Part of a small language model's weights.
Size: 9 layers, width 384, 6 heads of 64, MLP 1536 GeGLU, 22.1M parameters.
Architecture: RMSNorm before each block, rotary positions, no biases in attention or MLP, tied embeddings.
Training: a variant of Muon for these matrices, 668M tokens, 10196 steps.
MLP neurons of a small language model. Each row is named by its layer, matrix (down: output weights) and neuron, and shows model dimensions 128-255. Each number is 128 + 24 x the weight over its row's rms, rounded and kept within 0 to 255. Numbers have three digits each. A neuron's up and down rows have the sign that makes its largest values positive.
A block is one neuron, or neurons of one layer that tend to fire together. Before each block is what it responds to, as a language model described it from the Wikipedia text at the highest values.

Spain/Spanish word endings
L2.down589:147148156134109120141149136155119126117146074101120139130170152120107178114090135082123105131085117150108122116120122149122144121134114130135150094119101103149151135169145111149151138146143133141134117154104139162193122154115150120101120098118147165110142136122141162125148115109113109118133141164141122156129176171159141129153100150124114143125109126161193156084157133149161125070099
L2.down1100:097144084120140087118119081140162143121123112160119111136112127106129111144097154143122139123195182083131116126131142145111116141111139125138145111113101126204128116117128102147158094105127111149141128151085145118143152108140142100099131159137134125102134161159136163155126155181128132147127164135135152133183122136105114063126118121151160100084111092108087089108110107105118165085146
L2.down1190:128173105149142130126082107125107092127131167149180118146148160122137146183112113131124101120151144157128076136112123185108146140100137113132083091134164149122131121145107134164141124120158117168151129167148127119116111144138083112072113110109127101154111150101105137129144124102104174105083138104111138092132114088130166121109113112129150123126099088115094159174119112108123156128122
L2.down1293:152081157134098152122097097093165140162078134089128196085085115147158168147132125105140120127103125143119153085160154164127077153139119105086105093127167107148103156137114123167084126134111127160149141119146147153136147116120082151120136172133129141123125142148126116129114109142099112126088107080119124146145097112112138146155146102132113148112121076149140120117152107105119119125117

Place-name endings
L5.down354:129156134150163125125147144112105112109157156147120118113179125144089076142122153136105129112103127077148116131146170131137161141127185150146150161105140100125144116112145141135125175100108126115131126136148149143146150113103149113118158103142090125147150158146117154141179138108111169094103161146104120143090124107112109094133128108140139140110144119129120138115133122116164150116109

Coordinate separators, word completions
L2.down143:111088075120106110146105153090102073087129113109159131122119147116106118121144180124168124065185171112132146112141177108124130127117141119109122161175129141075121130146125143163087109119096160132145099103116175144099174111146114128147117142114142163139123117174115123123146158125149170135148149137095101117097159108153098117167093124107166166129142102087082104136115101111153115127147
L2.down275:125087145157116171133156138117130109144153145138141132141125113101084140121128124105120119163150156192197102158104161085113112105140122104111114127104127070163166157126096109136106140140174151130107115110129188144120139140135131125114122109109152190132149127108140148155134106102123125150135165116116120109151116121121085095177134125152133123143119171159099179140091143120134159143096
L2.down868:087110094150180164131124136096140108156144113104110108110080113143098081102159151092139129121127119122158136096125164110163147146151141150119067119113134134161113119137122103137122127113121137123157110145117095064100122152173153116143177155125100116113133164141126115122119137122133171148125135175129101099127126147139155125114156119125092178138140158152096145135136147089112098126106
L2.down1369:102142100155134119145156159142144107100127143157085111165118123134124142099148132136116151099138128114149131170116098134107122162135149094166120131141127133133129122149148130113119099126129140097113151119111114096151095153132151118108112146167103130149151175115088110202156117133126132172144127165160105153147136114102125089160145184135157130071144159137130139084106109102137122136123

Infobox field-name endings
L4.down113:150133155132129062120132157084110115129174147132114123121094129117137092144100143093123118107157151113108139097118114133125162188146136111138113149104084129139140152161134130141130148126154123162112113148102121138093124110108130163109092144162129122122119126094163107165121113128144163129140099117138084056070137150151124093093131161098163147117123128138097116121124115103078092096126
L4.down142:124148132119100069110132121076118134104131094145100118125122119155125143074123066147146150138156104117125119130144118144136118159082148160133138134131154079113111076119137119074142106160151132071178112200153114119120134145154127157111094133095131136096134102175120107118100149176145127139122103092150141120113101149146130108112116142130159140116109123143134130098110129143146146103157
L4.down168:107095106108112097088164131128114133116117108088115119100136135180154151180138156130132147148162062128092095110153157122168131119128141116124122168104099152099115119144093092126096148114141153076138120108122134125129131090144162127133148160143128133116120151156103157099149167113158117122143125114183081132121102136117150099134125150148166167119137132134122095132096082109150126120114
L4.down335:148144165149122134102117135126143160122085150139115151119098133105104081140106161175156124171155095149096105167123112148152143148141130098144094142156159117125169119129124116083109118117154120163156138097108084134136148128174154096121155116123125133128169132106119131156150099149184176112164106095164101106098136086095142116137149089109149148109140185130136122100095125069126157118127
L4.down368:122179123116139101107075136139125118115099117122157130147122125057158146127126113093166132074137128124150168116093104114187124145128130120151155140116108111126096127156092131156125112147112123130134105101153084129123138139142150156158166181104156141113108139144110164111105110156137118144173131089160094099131124111142128133149147141117150134120146086161116087178118146106135151093163
L4.down386:154160129124124140087159133106133101141123165107136190159171115113124114131125155126113160122128163126112134170075124091141157077159121044171148112153154116124110096121133104134153096152117170117112118135105116139161135093162161122101133153143134112163128133101118159113093102081132128134138130156147122118140113108127117119124120098147101182143096156082110109110100123116154113118114
L4.down649:098150096163120109123099132149178105132147123106148129118084109101106126151138146105128136106104120167123159100111101143117099133115115091111107111138125130109087142153137128129107140111162131109081172098165092160117130110074079123133090144143125139125154126088156150137129146136108119095138150070165128165159116156129128111188142120142167199122111150099145106122136131123101174193114
L4.down700:155108110160150159182099171125129123118135143114099105131129150150103113099096166077117132119121135101094136153131141125117133128116136137132146119145136155102139108120092156122093110165114110121147131126112133128105134086170099113141129148143112145139163125131146110131139110100116086152154143107137169095110110104096127116108097141101161127063127115128109155108078140115146129099175
L4.down710:119161122154154089135078175126135119111128116142101108095150141121093106125108144106113128149140097154139083127151086095136175108116130112132075116141133157128161139116123107134142119100121076160189147153173138143130125120147123138143145156106175123160111127118123155163144103160168136140109104099121115130091159123127077117110119150112128131160125147167140144159147208106142123080178
L4.down1207:112118109118103154140146079086142141140133086129144126139134137129099096120102119151157092146123114161137135134135132104112108134179143149162121143123123130182143130138101114113075090125133137170115153133118180116183149135092119094094137095137117129106100106122092135136131173144111157120132127149129163130117117138107096142158164182127121128138115115124136137101121124129120105097177
L4.down1378:105099117122090121147144169123146097086127132154155142135116102141146124160126115136134135133123104147140124170142090104063139139120097128154177106088094159134137142134134110111129120112168167160159156121098078143118143129098162096127132139158124079113096109118131119139108131147109109101213110111127130105078145079107135125106102164135162141148102159172140116124125141107139188087111
L4.down1390:093121110175116114116172170110192141099113098112108135105112117160174120109135102158151129142145107102148112134142152132088107132097151146145107123129144116088101112140119142156084155141164113169108152146098128120108132116142095154130163092095121185101125091119126157102126157145150135117144131158136131081164146114119138126135134082115143128146074124137132151117161161136134096082113
L4.down1401:147137128141133117116141116109138133146127131101167122115115117115151099156159092152124144110163120134148130121131138147138127063152178095166127104109106131119149119140110129139121144112141177161132109151109114123066149144138165131121113138145172121123102126146112131091111135132153126128109102177113133152156145145141170109110098124101079097141166103149152188137129153116131147137130
L4.down1471:177137082083125119163133139105112106069138119123125154139113134142139126141095135119128113076125124134129142159122154131084182129097140126103142141113148135173144093152138137138146140124117121139154105162108123096082109114096136131124099118134111111106126068117112149118136132074145094136095145185150132089107127092115158116117144082149124119089099141126149129137141145127130155102094
L4.down1483:079123096118134149093120155111189143147107112108130141141106101117170107113156091092064131159132122148168188153136084145090122127139130113148136113129150109163127110135120120151114080102134178118139134119094149142134118077118117165124106129080158121155163157102141128122143151119156147135119153141155079110113100136113103129140135091117120137126152087116143119157113176099137107162147
L4.down1508:123128120113132141145081123119106130130146139117108126117116094131117128129104103155120112141126125115109163127168151112113119118088139154156119128165159116149083119135130102125122137133160151156142149128124121122138194093120095092149132142142124115099164138142137136119122099151105119130134151114130126103127120106136185089137129111126148088139128117136135094137147140174090120114117

Place-name endings
L4.down151:125159141097153109072155108105122128113164098093161146143103121110117128116126082128157107140138129151090105127140134163112118120089194115155057139124174156115135114142151146151145132109135154121143102130136111091124124123085123137136114102144145147121061121098098133118082136140126139160097119140160122098153144131082137097165119086137105097102156142111126067068134142110146120128127
L4.down173:114124131133092140122132100081139130164137144133125161162120130109124119103126143099130121142173171140112080105097122147084136111119143114131073136112153131106110174107123110155122112157148140087175161130106121118120109164118169131128113123135150105147124135124160142112166165120116135169110109126120130098148138059102148150160121122150160119127138141118122145138121122143125125089156
L4.down226:124139183144122126133150094132186144152136096129102168110097141077112115152128134078126156160127128095096068111159136071088123112118114105104162151109171155122131111106135104134158095111120106108149172138108157169105090132159149109133131126167149105082172107105128107110105089139156099087117113161121132138101130151116105127144131134136142137128131127148146111125132096176122081118123
L4.down258:133140096143075153080202127124114140111088129083112163150184158111110120129141101072118116101127130106143106093126129131123173126139161134149149160091098133132106171127165118110097124115133177104125119113169143150104113155149123145137125150097127125109136160167150162125131116113116124135083123142097111131106158104150130080134109127138101145100154147071106129134132134133162135113083
L4.down315:144117111121145097101182108126111116136117147115120162128119141124103106128165131111099158148152130149108105144153094121136132155084136115105143127126143123124140081122167165134121113153183187127161164123158131169120171142107151116168116117082144186116109131136107151075112131131122130136137107125124045105089141106136145123112090156123155126188149128158102127099174090108141116149133
L4.down413:093127160142141142131123096155183120135146092105128125176078120140182121173112160119129135114161105134150090110096131140120097154121127106119104105128137178087121150103138124110158178152199088168143117134103118175107145141072128164112146141144060131104131128110138161117167138117132135168105124113132157086153109132103136124111139127141122111108152089113120110076109140127116107122076
L4.down436:124121117161108166140127084105171166147117135170119126171130142140128115131140150120132130097087121096137113171157136134153142134166142121120110136127117117120121166148095112117126149109111120096144104146143178172134118160098126084131148129119121143125172104128153153164158132175144082142109127123123124166075123118111157103114177123119135167107127126120163141124120121135119099130108
L4.down470:127123118160138127142144131101120130182146167127086167146105123154094062151124159129143133147145123134146118128114118133099144064107196100115094153146160142113147135152138131132139182097127134127089109141135117101102116099118140104103108129125148073201173158102147154101134137137155137158143155170159131108099128098123148145155140130109139120080155101157109097130114143123149055121117
L4.down568:110136124142102152136166174153153132120158117104130133131128147144135110109112113109104169135117164101122101087090108139129148163139187142111099146099133109120121110113117130151101135148131116136144135181176119170119097171119133139163126102067118127107150156168109115130153153111111115159091126149133116124145189131152097101125096115155136128109099120141148101096137104140087145092121
L4.down657:142128104138097151111153146167121172082137125120136165114108127128136160083115119123124187131156118136153141116097175130096124140159129120152104073147132132142145107146159150130134172140172121162133129112143133162108140156147123116138166083124121134143130158118178127113148159143093109076141108112136160122113109115165120113138122125164155151140119108140128157182107119118155107092162
L4.down827:127131133133099163136114140161102156134108092152156120129160097169202146139151157133161140118127118136137127118117122164110142080120100096146131128060175109100119138152143125124117104165131140156139085147146173141138173162106122162129124127138164165139092123152114133104155141102120155089140155101146139152144127131127092137117109119136139124121093136122120151116110089108102184132109
L4.down835:122134145146085190147122125166129104135170099172139125084155143152124123150134131120114099125093147142148124114153139136167144116131172123118168091125147121107123078165121126136130163120139166124131095120091135164111077136141115111100136124145112079139124111137109139125115089111091146137137138190141106137084139116114144099118143142171136138145125107139162084147127139136159147114101
L4.down928:109150120157164135120150141140114133132103130109131143132077144140087128163119117111116113146128192146116150112136133137154122133116139158142122135115141134106125164136104094171108093098167186163135102149149112135125105095141147125125106127089120126120151144120118138112142108101133114149132131182112133088162084096090090112132152148130128100070097139132095137138128116148157107109140
L4.down1079:131135106107117138148124110122118088137138086110090167141139150112150114136132143128136185113134126141114199113107139097128131115080128098155142119112134094133089147083115138095103131156147136103150136115130111112084160111115156154139110141137126148163147138122096123124114105131124090179162158139152146144185125120095143133160132152170164140067132149136121100140114127131140128163132
L4.down1169:127156093102092160123126120150141105100158119117153102107130140102113162073128116092150101145086099160190137118129141134149124067095137167166117092151115108136165119155122137107122137133097119175172147164108112130079126183134139143083100116100114121156124128138111120084141116121137130124113101113129156089113121125119095117138098116111159113121115113149130131102067135140182136113082
L4.down1184:095140105154145141095110102130117150098137165079123127172128134131114088148120120079059101115151131103141071121126113142183100097168126143141117102126155121140095146174144145116120116094180119121113159133148126088142134132122103091104133141119106132104147139152114098125135107122137134131117142136135155121135103139125125094138125138145140109094114114200147167147136091130119160141122